{"hidden_act": "tanh_gelu", "norm_place": "pre", "attn_scale": 0.125, "parallel_block": false, "init": "uniform", "init_std_qkv": 0.0148, "init_std_o": 0.0, "learning_rate": 0.000743, "lr_head": 0.00693, "max_grad_norm": 1.0, "doc_mask": false, "max_steps": 8474}
MLP neurons of a small language model. Each row is named by its layer, matrix (up: input weights) and neuron, and shows model dimensions 256-383. Each number is 500 + 40 x the weight over its row's rms, rounded and kept within 0 to 999. Numbers have three digits each.
A block is one neuron, or neurons of one layer that tend to fire together. After each block is what it responds to, as a language model described it from the Wikipedia text at the highest values.

L5.up1210:512478498501515561491523445481481520526514506493489428585484519556460483552542456500553578500480494496475470487458482495499490534480592535498524519516546570578485527386505475491421588521506493495481535453436555495498459480501536495516493502447510527480559558418481490513506470540547487424524539380513490566395549527514508475411563406497544474540445462466435535500511426516507511526517
L5.up1367:510471515560492513467470465466563528469479501470456469470543525521491459554473437521517557503520486512511425432476511476458452461489508496493543552442549523456476466485539552510575506513559491494540527480569521415579470492465508479469471463502422523504545524460510495511471486478488546523505541500472494478580488492473496485447561492553492583462487490541446443461559515498477487487464
Description: Units and table labels. Unit words after numbers (metres, km, ft, °C) and label words in tables and infoboxes, such as "Gold medal – first place", "Total length", "±%".

L9.up12:459511526486609582481476466482447453483517462549512521518512481518481529510489485477462487458548533524498527522518501490482472512520475478498528548587512473534489397461537543486435486604464473513482460447504468514433536529495501497472451430532464591453496456471509488611509511421469453386483508609471421489483523556563502540511586554474476510536375532491501412444547504488506471438489
L9.up166:528530587557536483495520409427457502458526564490531535611499507501543511539467518503558477528579490408509516489489488451468466544516486531490550542551562511439479452469555529519501457495538487510527561497499481506475500493494469495517579508450541510485529492519492516458528486530537505510529465500514504435430457442419484559426511490489445474484417447480463439445584481551534469491457
L9.up435:436541538549460531454525442506560567463517434508538515490452455513492485460499521448502539457421480510499490470514437391472483536538466524556498449592519490530532549483578514518423413499514522529506527453483482519502514518531478421468571509550504416466494476464565508492553470546508556399401522542522446518518512512538528525491455598497537539478452457523489505558496498513425473415388
L9.up464:544464473539480533510525501470516484476421484477519527517449503490468437593509504524575542447548452455493485438460484546554553492612528534521535542491511511498528479546518484464573503526499522523536468523538543499535517553490474490520480451483545432483469409492527461466572604490555475501468501517486516520534491515463476495483501582488459535520447508504531500516483471500525451480501
Description: Words after indefinite article. Fires on the word or word piece right after "a"/"an", especially the later pieces of split words (a snipp-et, an awk-ward, a biz-arre), plus other mid-word fragments.

L8.up57:493509441542468482516538492584495492516405449504525479472487473482558493494433554459594504491553476458450503501526511456548415410481455470499451459503485476503436470518516543555488533499471584525538497483527547454457477516489518526519507457561568438546516533497515503460565471568527493582462444459527470483400545562517543524495531523505581520476411519520458422534528510541449443483518
L8.up311:429504488484529492514496418517455438548520583488531557490468443597603488494497444505562542445560590491455486488513569501522521499542400472500475548454476499521507529478494535603528536484463558491514525537512483403471458540475555537502409504547558445493533482447498497473586528471552518520561468481551483478547504525496529529455484530496525482461451522488435501467510466544493467507561
L8.up723:513527492467459543602471527607557482557438507551496562475516471503563450466489506485601497461455472451525481467527495479522550468480522453488511495529550474527456470519520558543503428497482586522467552542519436497441470484489463490476489495525560412501487519463481472507594512483511488458525492530457501566428475501496481463470446521473577459566432462467475437546519480555535484506538
L8.up1265:489541470533573444582540527471520470537521517478488483486531492566551530520474477463495494458494479500505548612466456567511433518534438531541516399492440501484496479442503537563495527473510493503508501452471476485559465536500549469493464525504526504518494457536503430432553448467621509590551568500483440551509462452513504524506562509478534483462464567522513532523551447561495529495526
L8.up1393:500504495445534483558557531532520500564476481586530477516465472583560496552552499482583571461463476445477464489470568479550487571469443596546544486510489459454490439513563517536480472489477558446475473570518551505494497455512476438417512555574531493508481499501487474501540477481538473495511470544508496464383475451491566556512484497447510528528403473546442433473487455559505522498527
L8.up1432:467493476444473559531510532544484463547520540531511520512473442504527485568491475428573451470510559452459497439455518503557515497496453585507504516508469509470545434478557491489539493505438563476451447495490534426514485493538556505492562525584532394541460538536476426456606506545498509478574473550476522551487469518513489525452497540486526475509492472504415464474511512566510503523504
L8.up1479:467511502447459470595543420532524465524416569511541465483487436516554494529473492444530513519560467503405488548477524510535461452486477498537475477485478530514399449498499533560482519489485488468566473491515513479443544509481523530420526506574509432507553417489454491465466500530479536560519503528515501487528468533562486540478460467519573444472488470504438502484486487526501482480511
L8.up1529:467452532520480447505552493508448495502484493562464505551455481512566537517485497487478550484547389499523436478498548486555508528545522434481560553484535531518485456510518521592493507439487506498470503511419528528484526528494528487448446480537503427514472504551506443494575530491547452510537535501504508488426499502481529524518422526519534400492515507495454481462553483529540490514540
Description: Table first-cell end. The column separator or last character right after a table row's first cell, usually a number or year, e.g. "| 77 |", "| 2011 |", "Total votes |".

L9.up608:473468522526518489549464366500460551501451499549547570505533441504494489565429450562497478478505508543494517519515496416486536535534456427497477526493521415444484473497507540517426517559522470500519529476391532498489551498456531539440462501456465481437542553501471485511476483522465492464536501589516511487450481531507534430554474503500526461507463477406445491531529516567512464546455
L9.up796:482470474493476500450533417502502454471545550494529542471439520539487517528455520487454470521552533518487548502479468561518519494535469456560466505503502521466461443477474536524547489529466490512494505419506450514429449517484556532474483493503514465498483480505374491506446504458562541507590487523560481471544472549565560499465474459514454514458488508480528603595496510505520460475463
L9.up947:504502555493545481532573467546455500614523522554506483491450488545525572508534484504544505485442520511493558546580501451479518547511478523495430479504597538451563389497482565520484451438573500519516471497533429530453514456430501505466515520506505450507500573566495456541556466511459439459483441495455495512422493486501567528512478488438525485547473476492414547434466486533472512529524
L9.up1414:525488563508576497523550447523540469560470499463477534512436504475552484489482509560513504493551446519430494481480514438430465448560488439475424440567549536515544466486550586558484496479489520500545524501505461486454565476510489563428473472507464497460519538488442436544477501463542511484537482556502469536482462447539507485560480456477555440536401516468501495471505515505466466508537
Description: Structured-field value ends. Final tokens of a field name or number inside infoboxes and tables, just before a colon, dash or pipe, e.g. Production company, Years active, 16(2) cm, (184)2–1916.

L5.up479:512530515448514553483465487545492467515532522470481555524508607487430547553523504416521534447413549509489589403389496517474525484527503534508461508498459512513533466494483523602491409490535468524479545487523506451528462559506473487488531475454485543479529482495500487482471463490501443433484523562509518394436539540473510455501586553527449508546511510536570501443530478475542499475505
L5.up1116:520563508466529474463495506538497453620501443490543485538480574422485530514509491463558525478506507496446453592451477546477506558485552531562526436558531471539506477415518478487473469481426457539493520474513511477503507523469542499487534525475471479534435485522529541471443597498497504533501499574544446492470456492465500520548486472475496482493485470422512488518492484592564461477541
Description: Indefinite article "a". The article "a" opening a noun phrase mid-sentence after a verb, preposition or comma, as in "issued a statement" or "had a population".

L9.up877:466521503509518478494556515574447558454443521487486469425503507476521527534505454518545475509467473522428550516482485463478459515517435491518429454461534474534517525481504553527515409508460592546555518488490489463498438508473466510490450453507535491483482482462453478449491564522523553533483593518544516475525473484459515497470457535475596460468482536524480532471511429508436466483499
L9.up1083:504467483470452486429522414461438523523489556559537556495508473523515526513537484436535527491527438495498452488511556546557556478564509492522489487515482494496558403449534561494537589530532585523515499454450463446457505528512580489529514488509495537505534474544423532538564514474509494490439518513458477527463558522501473528477515493471425458490487492501409453574535481509550493540470
L9.up1105:482487468481515493515503523470525502499433526457527486422516573485479412524485472462528432488476508479512459449542538505555488530513462484475525463554488494473454572458509516473518523517444517478443424483480462416451506524509501500488573505408472518472495497492432555506461546476467585502519548531541479523524560495505537401466503424537534481580517502501445490505552522494526491518577
L9.up1327:488465391488492508457494445479423529500499456530514498444495560525516486549540551527610469478563512483482441490477594523469573531485515448477512484478538500463488461443446565529517508501465539582502421514539489483437518479493512481513524397514440503506530484498472536495564553454495512501525468533549489474565526527414510473499499505492517452481512549585390521518477427483539498475566
Description: Token after a number. Tokens right after a number: table cell separators after rank numbers, ordinal suffixes (23rd), and time units (five years, two seasons).

L8.up38:519515596460517497478531471457447498527482524587444564454470539480505559455462497434536509543541488506480532531495549498522526481592491468479442450593561498527510407439460550529515447458502552587557501465474445499436524543512512474482499455508470509530527587529458491551563508524523483480481501527474443529457503596494539507535464489512509460544453598523424496436482496522524503486499
L8.up261:547507626457491480488532457466490518491480476563505539471501551545508566463463399472485510548569497456488504569544573452426566504546474494452477507542566485507480420459504568531479445457554491548564499476487500548481426576497552487555506464483534522481480527512424522517583591503463482440480504437530392503447557584491535541542494485475477479528444580504416503429505447527513511474523
L8.up329:534504592451582477490500505535510563585470512538472515508475498461529604488482472501498501529494518465473577503484565401448491501603463450499404509498582529487541363468488520544449512421463540547630507446543496513388545459520458437472465448546532525470559556489491496619569495505486478459505498495434375534435519549469532516561495484501488492504462533516485478468484449525550513533534
L8.up558:534490551504481518483493458459487545535438490586519590511454487534551498464567495506522508543519437475488494507470559497485496523488490447463467495536520485482484523453514478556529536453495538535509460471528531552459483448456506537543474383427526503494523555571482541529534524440523522493551488509467394523489603556517480563487491492454510517564513503509445414502502477535509524447486
L8.up720:532495604534501521444531512471495455543504523513511580486568576503491546417486521515560465505538485491465458510500573471468522481546452483474434500557470493471448397468529493511488510502444519561537500557482472488456536509480498565494463505498520513543542511485474477560522514489524539474465507492532582528423624537526506492541474507503479425546490511474425501471494459535467462481483
L8.up963:533522588429505517503505460465510437533471462545465498497491493482532603421444557483576538579533434500490498579502567457458539589549481487481432452490492513505517498431464561570451489502478520492581505463489433461495536478499514503464485443470602532494553526476383513540527505508478519499519491506542459495455497495529521516514530477444535462635485572504503417440489466541526487524447
L8.up1179:518520597475475470537515511507505554546539540504451468493481553483541603454504516474470425568543514482496548542486577517496518478527469478499419530522565530524485427436510503585492510467455504553539515452527552523436463503504526440435442475527504522504507570551456456517528479487480487459544473419531481527455513541535510496566450521535514485533497609533445560472448508515512497413460
L8.up1247:517506586517541475475508494520504539495561451525470483516478572534592550495452506497552487513509430495485497457510570468459495436533443522499451453519612522467523419548484579509543524478473522518559514473536439501443474526493439486429495463534464505486530523483419510549544534480494569475536457483507433503468497582573550421510472491475540458512450514516442441518487516510486499494521
Description: Delimiter after number. Separators right after a number: table pipes after vote counts or stats, slashes in career lists, dashes in year ranges like 1921–1944, and decimal points.

L8.up223:409453534515464478495509441454536423511467497429483533551490535534499512460537516526565508520451571558505560509479525533482432477421449510407462440474508476506527530502479456464539548539594567518520464516475518483490582445563473528447467515467452574434532427447495462488496481486572432591540503554462500504523523428547500492379594503528492552553471495526470491500579469470523482550504
L8.up485:449520538532541492554491428495461501584454504500562491507517464509613485487482572530460484481543541532471504469435461553482443527538473527464453449563549573544534544467517522450416446517512457526552571491441515494460539495483445471505461481512502544482486494481479493568506498481519496480546481488514521480478448554513473462500518505514441471546452478475554464394505502493412463511511
L8.up563:468493460514495547528457484467534495524528508516490528498452429507552431472512523487521552543507422540480491551483451551509464506575550449485572530473500541455501595496544447481517536549445427482493487527392438459544566496521480486406441449432506449400532481456505562449480498535520559461504491549552549428573517498452488522461535525451462525522557505481474447471505524458559471525481
L8.up946:521490507531537479499475484529497425527502521498545495471463484468517548537475486532454466499513479531496495557459507506496483532489514467523500524533437532491493510518550486460550522479536542532555492481489538478472527535517536497489462438480495466463497470504474554477497501447492467488482482443488524502564578522521463519380466524452531487526442537519456501437475471498527489423439
L8.up1017:468526462550479506494432488521539461538511422490466564560487507512580487476559517463492504482523451554466543486495517455544487520501427468418459490510467455557528485483505600464536533549540487511566479512522529523464533447515558530524491550476467468478472486435419547539558541484606475499481468519420513444508556470563460475474550515425448488557494504505510552495450525501471474486496
L8.up1253:419402535480553487563460434428464541503469523506545530454559538488575457526467489466483559484540486545485466554483488531535473523491429468565470519472515516551510542550556540477549454510528492518514577437523446553505534563478424429512483516513481470433512510461461547522494472453535510477566486593511493450549515554424490512560449569498514529459469450464466506463457587524487478528496
L8.up1261:506486449567472519443471469456500453511524526488491563483481512477474455498503466588532540499498557563490502490460517529458494572555462448502487492474509528497492497479517563457517509483497547558504455529484507522580480448494569530518486514509463487535523509419485493537536496424590542513529454549490553475442498465521451499497490475485510481510459481540421445500503494576538495485517
L8.up1375:524508474524469517455476447459507504448488446504509498462499445497535479532517500466381547488556582554516507437521507469544512548540473543466470548458442576506552450454550586461439486507623494516551474526456514521458537451446530515571502509443485508554496544502491514582499545493579523514518563509568498532481462509553521490477500566456451509592522490559520459449497548491532459588491
Description: Indefinite article in descriptions. The article a or an and the nouns and adjectives just after it, in descriptive phrases like "X is a state highway", "an ancestral property", "a suburb".

L5.up17:482500414487495514475512489453455563453508474487526485522559579487488498543500538500513515486493528547533524442477521517533503535519471547458495457443535487514523526534474461513517496482453491501553465501495453421620481526435469559531560536489517453485449500481476461563496487446550532453556496511465458544521469525467497411515475490489482516464578494536504464540446511478575483561495
L5.up1028:487458476515413494575532562460526524544547474481509552517461553425514489521401518531499507500469580489490494495521495499510477480504516519490542525562454463496494541492588483541551492508458490495498468489460552525497499488541500502544444497460519464515518489508495464503529493502472448472534473522437486465460491464548514510502521476414505521519526477431586436543535505488494481502571
Description: Mid-word subword fragments. Short fragments inside longer words, split mid-word, e.g. hall-uc-inations, int-ric-ate, v-oc-als; also whole nouns like intersection, murder.

L8.up25:515541490481513466530537560549451564498518485460500497460492515507522569479484532452478463479534430472492653502484546487487548546458494544392540515576464486483541526480551453457540481538503525458526451460478518495464503625550465491554567523449624482517512492488436527497591426480543539478482490491547542479568554511498455465522492514529482455481514506423431384454497472420457477492380
L8.up96:505601498447444532516558500507500474469568496537597471455500451500500559521449517515500556501505421477479480421518497515433517541517469562415495547465482473493532450482526479542530413540496566496533527489500494472466439533490509436526579475514518496466511511491419569529601469450454556430479502454460458476466494526531495499544525477465481467533512458539455438478529515470466495506478
L8.up179:497540459443621485565479479521486517506513481455524493474501499553477526499449518520552527512432473545461469506518549529495484519508504485478490483419525499483512556468447515550470378521487558574490521509518397508484539428534427511453507435534486549537524474475474566475502470516475506451553518496521497527471481571537553485508501506497563457518455487569439455523511526454507473463466
L8.up283:509594498432492532548521528544536479428571533499537531471507490467547467515501498481497497486486489525492529458569552476516470594528497534488515539514536493417466513546544509560504446514497497492530431523478415524497501506571578426486516436435456484473547449535533504516519390470519453506597506546465453492445506574494556530521533516422540419577487489540451449455501479436437472459494
L8.up569:553480451463459510500492492502485558457583523545521418424464581484534487508467517494489426520541498458490471524546517416565561476515489543447497442483464487480497578453448433590520487516545505546546464454431530479468515479533514474561590510457461518414586499513438528532523417457413526481454415544497476516530448535545487454492521527478425511474527518563531576522519498438506482443513
L8.up754:476437464463448538517537505538455471529546483443483471561558507550434551507537574538522455546477441475510521478527458459472451526496472578488481497503481495608541537463460409520518472532550536440540532511509568527494476513563414532548445541479594489424445452517501475494574437447491550520457492509559503518505517484469441490475501529504462501494516471551519508550478429545500523423490
L8.up930:440487446462539495549570455487476547499544468494546471444473556573536517564495512473490526456522507464463449517516515421545547474513514535476484477452502525535474497502542540527507430517580484473588428443535507503522435464508536496483576529441489405498523453506410536517511546494527517503532479488426473497567494475541511514481520574487420514494486483486527552473536518461458492470518
L8.up1275:546564423499503533548488487498475522532551483535531564479396516575489609458485516512504563520538475468506580559469508511537579495440422536443516525560535534546525423469512474564478480505478494469545529460473528610467537476521488448493466444547512499513504486496439505490630548476473581507455520575480490546549568480490455501511498493508510440492472468532430481437491401541482478484425
Description: Mid-word subword fragments. Interior pieces of longer words split into several tokens, such as ind-o-ors, def-or-estation, enthus-ias-m, int-ric-ate, plus scattered table and biography tokens.

L8.up258:612546625478553495507531478489456502490542520517500552468466568545512543471517493455534472468569435476464453548509514432471551534517436451424492517538549479457538429496521522541497486544477498527497468492482447538436501554494505507501479466461515464492551597435441483532534527434496475427451504554494457496444516547471497427582444473507548422553440498471407464467560545480512431491447
L8.up366:586413509441511543507499497443471538522584546517489525480487511521529506528516493576513423485442545525478446528535538475530521513527517538430481519510510470481494489448465473568482463490521526513535472438540400514384532495511527456471496529476566511506521588447467459526511472464521526473489446529524486531477543535498532433530570582503459442462493574519464515513477550480520470540490
L8.up450:514496580487560486523499507493470442513602520511532504457533534516514539534441498469554499505452443473467429566555488481571484459512509566491520501443502541512478493506460525538552506495525513446510501479415452427452523541476488454517506518488520469492500522510443515556569422430538524492448493565516383530453467472549517530543544519510521466489496487484458542504545445526475475463494
L8.up488:563513533472489495561516447467484485538511440535488529484525493556511538465546463476538522453526445479508472523480580458479534474501413459439446542511561447467535497496501492508527504458501475530511461408474520551461450496421519507588515454456556415517543528531454510534558496499515441459483476533511437510494482517507507427515506520495512478445491542530453528445474475475462529456494
L8.up510:479481584475548464517525502521510456455519490532552514463550540538521534510444446439523509499473458484469479534551542495538457431517486514460489531500516558493482556513433516521536437481499493510560551501427458477541456557491406456529479499529494503547441514519423550552538521471415526489449469529494431485515471555501537500503512525496554509459565486542471504478529351553468510559517
L8.up1146:515446581503509501482557459554405536477498478484533491469499451562557584493452482529529566512506493475450461473516563458509488442546460565524522510521551575453521443546468550458510466515536548555586514527495454541394547408471518491523465505535547491516514506539477461604593511476522467520522547577512476488462518499555476505495511543453480461511469446496461565439505457484436457532545
L8.up1195:506537588509565529520510471427496471548503483525488542491539535486480545466539516502563438494542491504517518513549568438472602488565467520488478494500509487480545446476519461491485473504456533612509522489449391433493542515425500502434464472497494404492536529488423484548529532465481512484439505481495525531459508491488549460540497503510503427538415586530460484447473471494532498466515
L8.up1402:523542574430544517565508453424538510546548531538489512460537554545557526460558508467568507484482483483504513520541512465465507480474441586472460522448569467427471488363383489522497446496537504559511543469466505480517490513516507476473492447511566492485442490471467501545524534459486527486518449500553483487475541526547566469550482514482503487471427586505480482540542453517507465440516
Description: End of numbers. Fires on the last digit of long ID numbers, such as OCLC or NRHP reference numbers like #8700009'1', and on the separator or unit right after a number: |, comma, en dash, mm, /km.

L9.up406:452428536537524475518532492490512527527510520465519480469464505512531500434492531489489438503529583545474583567518519508530481500594483488458477452396538494487522509450441570427452511492412528417519444537549476475495497559462494463502532495523438521486460512484459516486534453487477606595482494460535496506512453575482491493454512422491556508487537535493475549489472543492549488468450
L9.up425:474501572471451521440540482513514454510524514497494460515471484537540517548450538468528528562486544495457533555498443483445515520599493512437517477519522525474521425533508499467491515539577517491557475531472489493469567489472516499467540582514488491488428461487462469475515523542464499484503499591444487516513516432419483437431539456433568494500527474475477468485573505511558472580539
L9.up489:491518535512445468515462459532439476489549446472457526525526510525493572514485472533513491473533509493465531523520520496453506523508488470498499397575497495533542484528505482462540577509489555491511464419445487524549514510511541485456547446550500536443459574507478508515493476517550454526537467585475446532539444446490486472508463529472508459584505535467502586542507509481527467508535
L9.up1419:422521541503541475516482505493436510530539533485463464443519484563471531470437499471541482480527499446471544495510464555461475490480468532398532448518545531491404445473471493539467445485534572548486480520485548507537452582508491482557590476520551532459515466535502482501511517496533571457540522519502476484530482528532531536486448481492457522499496483517450456450574562486563469486486
Description: Table cells and post-"the" nouns. Number pieces in pipe-delimited stats tables (decimal points, spaces, minus signs, as in 3.09, | 6), and prose nouns right after "the", like darkness, exception.